Weights of a small transformer language model.
Size: 12 layers, width 384, 6 heads of 64, MLP 1536 GELU, vocabulary 4096, 22.9M parameters.
Architecture: rotary positions, biases, tied embeddings, attention and MLP in parallel.
Training: a variant of Muon for these matrices, 486M tokens, 6981 steps.
MLP neurons of a small language model. Each row is named by its layer, matrix (down: output weights) and neuron, and shows model dimensions 32-159. Each number is 128 + 32 x the weight over its row's rms, rounded and kept within 0 to 255. Numbers have three digits each.
After each neuron's rows, "fires before" lists the tokens most often just after its 100 highest values on Wikipedia text that the model never trained on.

L9.down362:122151124095158078183096143105129107151097151128141060159118162090095115097137134081149170173129130145094077124087119160084127126143170130164079117129133166101192151180172108135109134101082101128081060201075135127082113113125151125093194129186167118122102132095158183171108143104183174126104164181102123127128140140142099128167176133144102085125156157093109119102131063159131046130172
fires before: "1", "8", "5", "9", "2"

L3.down1195:137140155150140119123139129112142086136130131084114173117163120140114147103132121095133128083150098153142135106136164139125081177111159163070131103075135176155049130145100100127146113128172125133103140112149119102069083109155078095115143159160082166100176206128147102138148113073139166191157127127133119087138127130111081190121186103124115149134146130192106106163126121169134119118125
fires before: "0", "7", "1", "3", "2", "5"

L9.down192:171166124137175128115133152174106114147131160127183097140108095194106057108094224143159158126146170175098146103144097103141117154139108159132064142146110137120147096175122133115146114133200120142126127128138178142145173129153111100121144118166152138143133090124108143146104114181141128127138111111112091097076124082155130123047126130066000139114140119103093150174110152165071144191128
fires before: "1", "0", "4", "7", "6"

L4.down407:158147132157126114115104101085133142183116132123079106180141156134134129154112107104230097194100137101161152107106115097111108149151178131113113128158166101143134154125155163123090145168084152144142104105065090193169184074095068090099185144149144108126127165126095124121111109135140090124152138154115142136118136121157108062053132173112178155103103152124113131067124069185116191094129
fires before: "==", "The", "===", " The", "In"

L9.down1424:075145041159119081123121142191116136065165150134104085142175121080108201134122120083079112126155141142174062120136164171142135153193095103100136081104097111102129087087119134115098079151172140134106152154136113133090152110108139115089152154122142132194112078140136150189083108111097114168207074195097186101156146064148101163104158090166124164137209149059125122172085161121161099152154
fires before: " of", "ion", "ing", "ment", "ement", "ive"

L9.down1245:063167156092137080120097099086070090109110108094185123108114184097077103051107096110144034121160146138111104160199144133122153050167076109136127150134170120119113114121126121139138159099090172133125141093123100103126116092127114067114112113112094130125168127092133110100113090127117187118108125170110113090143203105132141066179109128154087129111129123130104159136126137154110156198102
fires before: "2", "9", "0", "5", "1", "3"

L3.down637:151141174116156105052127120139090126202098122129127112150145187103102157114110136163170099168096111113105095090108145144096122094174114134102119095132082082106101147097104141137084143115100209139125102172079119100161133111093120054153124086150173107123156139107149160147115096149092084161174173193053119147162162177057113161111125116155155128121120124074137132120164113114149159073123
fires before: "==", " The", " He", "===", "The", " In"

L7.down1451:117173107077133151145141112145127101140125170090137112128099161134181151146186101105150105177129138140221102113115103098103139086136100131122206148102068143129144165102107085108143150191092069159138115086101112102154139120161128159164185172112134072074089096110142105201102122092159095119165179067107072144119074145070125094175128154104205077133130162187160140105153147085084138174174
fires before: "9", "0", "2", "se", "1"

L9.down359:098081126075150061089128134089123166104157158101114125137090110148089149088162113136101052158174121108142133115125133145152137165080120119084143122122161117077139137093123052116145101129039168129111152120120151124126131157124167110122069104111176101134099100126144086116084146120102141137186092084091139149203140117153149141148114102129147155092142087105149183166144109069165150098110
fires before: "1", "0", "2", " |", "3", "–"

L3.down102:169147154105171128093144095135128124195121131116100086180160134106094138140115128084232118119094151079146105137119119079104107156132200132102081132128137091111130170116138142141118148187124173152109116143115105162192154061089110083100147144175106096101117186136080131092097157121115134162139156118061098131138151127131143095112179123150182157101146127104110148119083125210117199130110
fires before: "==", "The", "===", "In", "A"

L9.down392:113120114148162155109123103111093105113129159122113154108146151083112179088052218085122157075058076107118074155125115141155122145138144129181106172150057151117116213200114100111126127153141143089055063199119099152126130123147152078137142141185111090099127159143097191105155101107104150219110116122108122129178136152133156107126167079215139152134134157147104115105159078192114148123055
fires before: "8", "9", " of", "a", "ment"

L9.down25:143132181107171153093125124180146071153088156176171143115095143137115126089189089095152148143095131118113107137085177152136108128067185110078182149128180171129125097154171120157113180121160098134138155139129124117149135156115116117150109097193150130152111103098077165128040078123135122102107099122101103105113130145125091103122151139193158089220138094121134126169151156141083128134091
fires before: "6", "5", "4", "7", " as", " gun"

L3.down330:114144175125172154145181093121124147168142117112095108185128106104160112153114095053226124146139164090192099163102119085120120101089138117169040156116190123123151204093125112142128158202127124119181122134079085128164164123128121088093168160162080097107116176095086120125118129136091160176091152175129112148101177111255128098233210121154117124143069096137132123104115145176101141129107
fires before: "==", "The", "===", "In", "A"

L9.down1002:059103071145100089129108088122120106185138113099143122076142144084133097073152115104101148104138143156115161142118163159111138111067175113086164101142157155118129110077078079153161074102155086089107140125098086129133143128121120174158124138161213066132097127178133143169134127161106125098109080224142119098071086173062159109107135068100159140106128161074130070138134143146138125143099
fires before: " of", "7", "6", " "

L3.down1473:164115149140143141131139142166107133170113172113138136135132151118103136144134107108169134171118130073136177160144146099130122136160126118095121135141115119122144115160136124123105160124138187126139099155083134170168170133087137129101139162138140127122112190110112133083093135170120126079118144139088059089077131119183114084104105128123174126118117150113141118099103133106122212124093
fires before: "==", "The", "===", "In", "A"

L9.down1477:139137111179141154085176140114109142164123116100134074107128130211113087090121068197145145106080104120089058102076143161139116167116127145126125149070108164038130122107137136168124115098165099148102163171109133176091125177145106163131104140132125058161119130067107157113058065105113139151144165126119176143176085171073104157142184081102133112164120081117158111118109114135073158094133
fires before: "7", "6", "8"

L4.down1201:082098095131116066082147086080105157186095092138083162119090116179097115045100140109106079130082116147212138109158159153092102154139157097119147087099141097176143106167099137117180091166139110129121174175161127114143095138164108133154102122112150119138124113145120045121105149112148113123132113139130108162153153118164155185156145149186140136140158104125105069094156169143102022143095
fires before: " ", "0", "ed", "3"

L4.down643:156149111096195119074098137105138109152112125151141081122177068088111095089073109096072087153134162153120127119144109094076171125110146071106120090181151125165139073164165118176123134106100087131091141089069091118109130150123201098181135146138148128083100127149143062137134161144183140159075096099204125181158126119134090149146118186165090160131151170126095121076126129086134115147121
fires before: "1", "2", "6", "3", "4"

L7.down1530:086071121091116090154176101153096127169126121162106160092156102160153125125110105105148096103085113122139108116051066161107150100127087137154120113144164050144141139164102154089142150130137117154151165184153124123140158094134151135087135099091104143100162139129159096115125086198094143122123145027160137161134130086111079133126128141114129191127164137142109192094092149105138177139132
fires before: "0", "1", "6", "4", "2"

L9.down261:131156116176152094159174116122163112154149185169087165097086133173094145120120101136132180150140139132112166104165134135135063165116128198112169119211148133086125132110190108134164164155129139143127122138146154112155099156151159119074146117169161141111196101118071110168168114089170134136129110218155107132095145102139111084034126119095115114049129167125118097139163168123123085123082
fires before: " |", ";", " m", "0", " in"

L7.down872:143138144088191106138159203099137109136065158108116151116119137093101096162086142110090197132162158088139099132123123152168141116149140090102116143113149147179135085144178175113131152126115126123111160179172124102119159113152119110124109148090160096091197151159145090112146139157113150146110143125141162099175129110129155112125131083056108184132132148178151142126193167109098214128070
fires before: " ", " |\n", " |", "|"

L4.down855:204087118109071106096148134127135110124133108127118089152118151080078138075118166068126175111114099139174167115159104082139189139106180145135141136086107095091143139129152157094119141122131167126161083127158145077171084193094104187153117089101100096131132148073068134155129178157105081154130107133121138140117196136108088154182121108173176159095113117088068133086126145168133164083107
fires before: "==", "The", "===", "In", " the"

L4.down716:111118123135145109120128106156129133190134142125083152176122148148125147117163118135139135166107131120161142155116121112125115144139155111106104117134147100161128152152165128154074159152112145122124128135104105163136152141101130091131109129100104125123077170121111118103101130125103120131105143120107090111095145093199146110065163117133153118114078114119116129119123104168137166115107
fires before: "==", "The", "===", "In"

L9.down756:160150085129090143098130162136117124101106148088188138096146170098126097118119178126154084124096113112187113153141091109140143041112122139132117124193078115170066116068156116209126152092144167111156140076141163080112144132102151112162151126107162116130126128134146142126122142087161105167107127112143178116201124093093134147110123094153131079079101129148162178088142164194082137098118
fires before: ",", " of", ".", " in", " ("

L7.down165:127128103118115138163100162140092130133098150161196130104086098149113061141137152156106128110124129123150160080141102115164112133139145120134083159108110111110133120156140121106147099111113095179148170118114190112133154128078186167057117088092147099097095089174154140155108080125093086114143208119110118099119156182184135080098098156069099112120123129118084105110154142091096181127128
fires before: "|", ";", "8", " ", "-"

L4.down1484:135136122144153110099127126090117133180132128122103126191144142121116141142137079115174088174108116105162145135131105105093130142137149111115092135134167092145142178152145132136095148178110127142135103107085107171185161104104103083108169120117115117133137162133123107103106138135123115126133136159095114113105152102240152085062148149112167123110105110103117132072120095181112181083104
fires before: "==", "The", "===", "In"

L9.down689:128081150165089164129139058098138116097164164137146184162146140139110117158158147085179112163170138125136134141151092198132160075187139105091110180054139137159105089104090049203116140137113189080083140109166134175070136162111136100112165125105145131179146168111128092119111106155141128070146118174121115164110125127152139151164091136143118148121136122110184172102113093074139152094130
fires before: "2", "1", " States", " |"

L9.down345:134134121124163137146124110112099136135108130086189143134066137110126106154103137116141125160122081141084148136094143147154097072111134152159139126211106099167109117125173154156128196136130166146133142121120151126145100148109140127128139070192136135214099076115128131139124115145087111160154120125119169038081142156162130145165118130084050130131077155153103132094177110163148154095146
fires before: ".", " |"

L4.down895:151098118112141101168136122097130133109120145175098180102152145163122112112102122121132122136130140191076120142145133090083074127129110168156156159105111142161119100078144107167159102080137215089128123119073132175120112142150136109094152085170127150109134061134154108097178123144095134143107133151099160041078146169129097152100159115055103146179164121162110109122085170213154085142144
fires before: " |", "0", "s"

L9.down142:148087103167147112145128106121111141135131117111131105098155142073109140131134159126129096122142118143137121099070154116144147092117162136138138100164135170128082060128098111123143123092088165109135126107139117121076139078062081106140104129077182208110113142119111153130117140168175095105093072121113171158169144156149105110144128060164201100138073191099143069126127140148167117127190
fires before: "4", "5", "6", "3", "7", " to"

L3.down313:133147141104118157100149102125111129148079146115187146186096160106117099163155091050108105160129190138140056106138131105181145136092131132128084110124120089119165113132131093133118157169142146113154110128138156110130070153062162122052153166132162074126134151151119137177128185123142148142132078088140074092098111143182120148107227185139114186123136089088115186087081077164108153191128
fires before: "==", "In", "The", "==="

L9.down1400:108161113064104053119123164175180115146107158099112157086104149093121146132108137100133078114082156115103138129117144120082161106138111087130126114158099120140157085158145057106155145185145152172073112121171116128132078144133177142081143126142163160172103110146134139088104064174132117118112121120130124143123133126150108113101109137077078178158167207126198083173130154166162102121134
fires before: "ing", "ed", "es", "ations", "ment"

L9.down336:132166132087135175159173187101147081117133136190109146157114097122073096145104124184108135128142137127152117136172123130151133164159072144176148168099128140105108129122123113142179127155194130144164074159162125150123228063161112132151138115146122068171102162155119127110162169137177158074153147121120130125094180116134169095148109144116142154131105102190080148120099142134115145126155
fires before: "6", "0", "7", "2", "5", "1"

L4.down117:144091108080170128146068100130103111110122118062175163168098090145089127144158121019137146092155103104095082124147065065138147158143095144111075135131174123123099203140132112071112095125183072104092107138119137096155140103122142115097115104147171142127111151135126144088179140145178159103167154070134066080109112107194140166127157184136130137107091146168135105125139100139183144170134
fires before: "==", " The", "The", "===", "In", " He"

L4.down684:099076168098137164168147187114137148132160123143137140134122098109139099102164066125109135134134062181055136117175145095121148177173084137130120147167110116187175095145125045126173110137154154105095124130073145142151095052139134141072095142174168117110073118117113129173151077059111114105089116147140118091109167113121080131104115124147110114115142153131107130170173073122137100120061
fires before: "|"

L3.down1225:087081157131171090179106147158103159145099174146145105122083130070100161147157077119098144160203089156149170121135155138108141185212117132112079102146085145175102131085088057138166112163175119187151075070098117120174148100075188075062098156161108101113101171089082100118116066100117144097150099138117151166096150126131102129098155109047119111113117156072062149124178183094072090127130
fires before: "==", "===", "-", "The", "|", "S"

L7.down905:112130152098131134165238113118145135128178145131120117143120123153119132127131133093151158161171169153160134142048161086063112134183145106145133128120103142082136119081142157101168169146172194172145159122160097130149135057123138152121116113128095081145130085135147148132089116152085150098223153087111127104191182094205149128144115146125170092126100125092117168080153104126088116109115
fires before: "1", "0", "2", "4"

L9.down294:123128131139092093081105114077127106128127092090162072173057126165170086059085172106090119136049100143159089132165163094094132111123097162096073145086131173109127117102170128103151173132075142160074136142121186180113115162130108095153131134154176135128185100122126113176151157124121136158086123131104136072092143101097147095081101160132069152115103106141113169111164156087156088172165
fires before: ".", "1"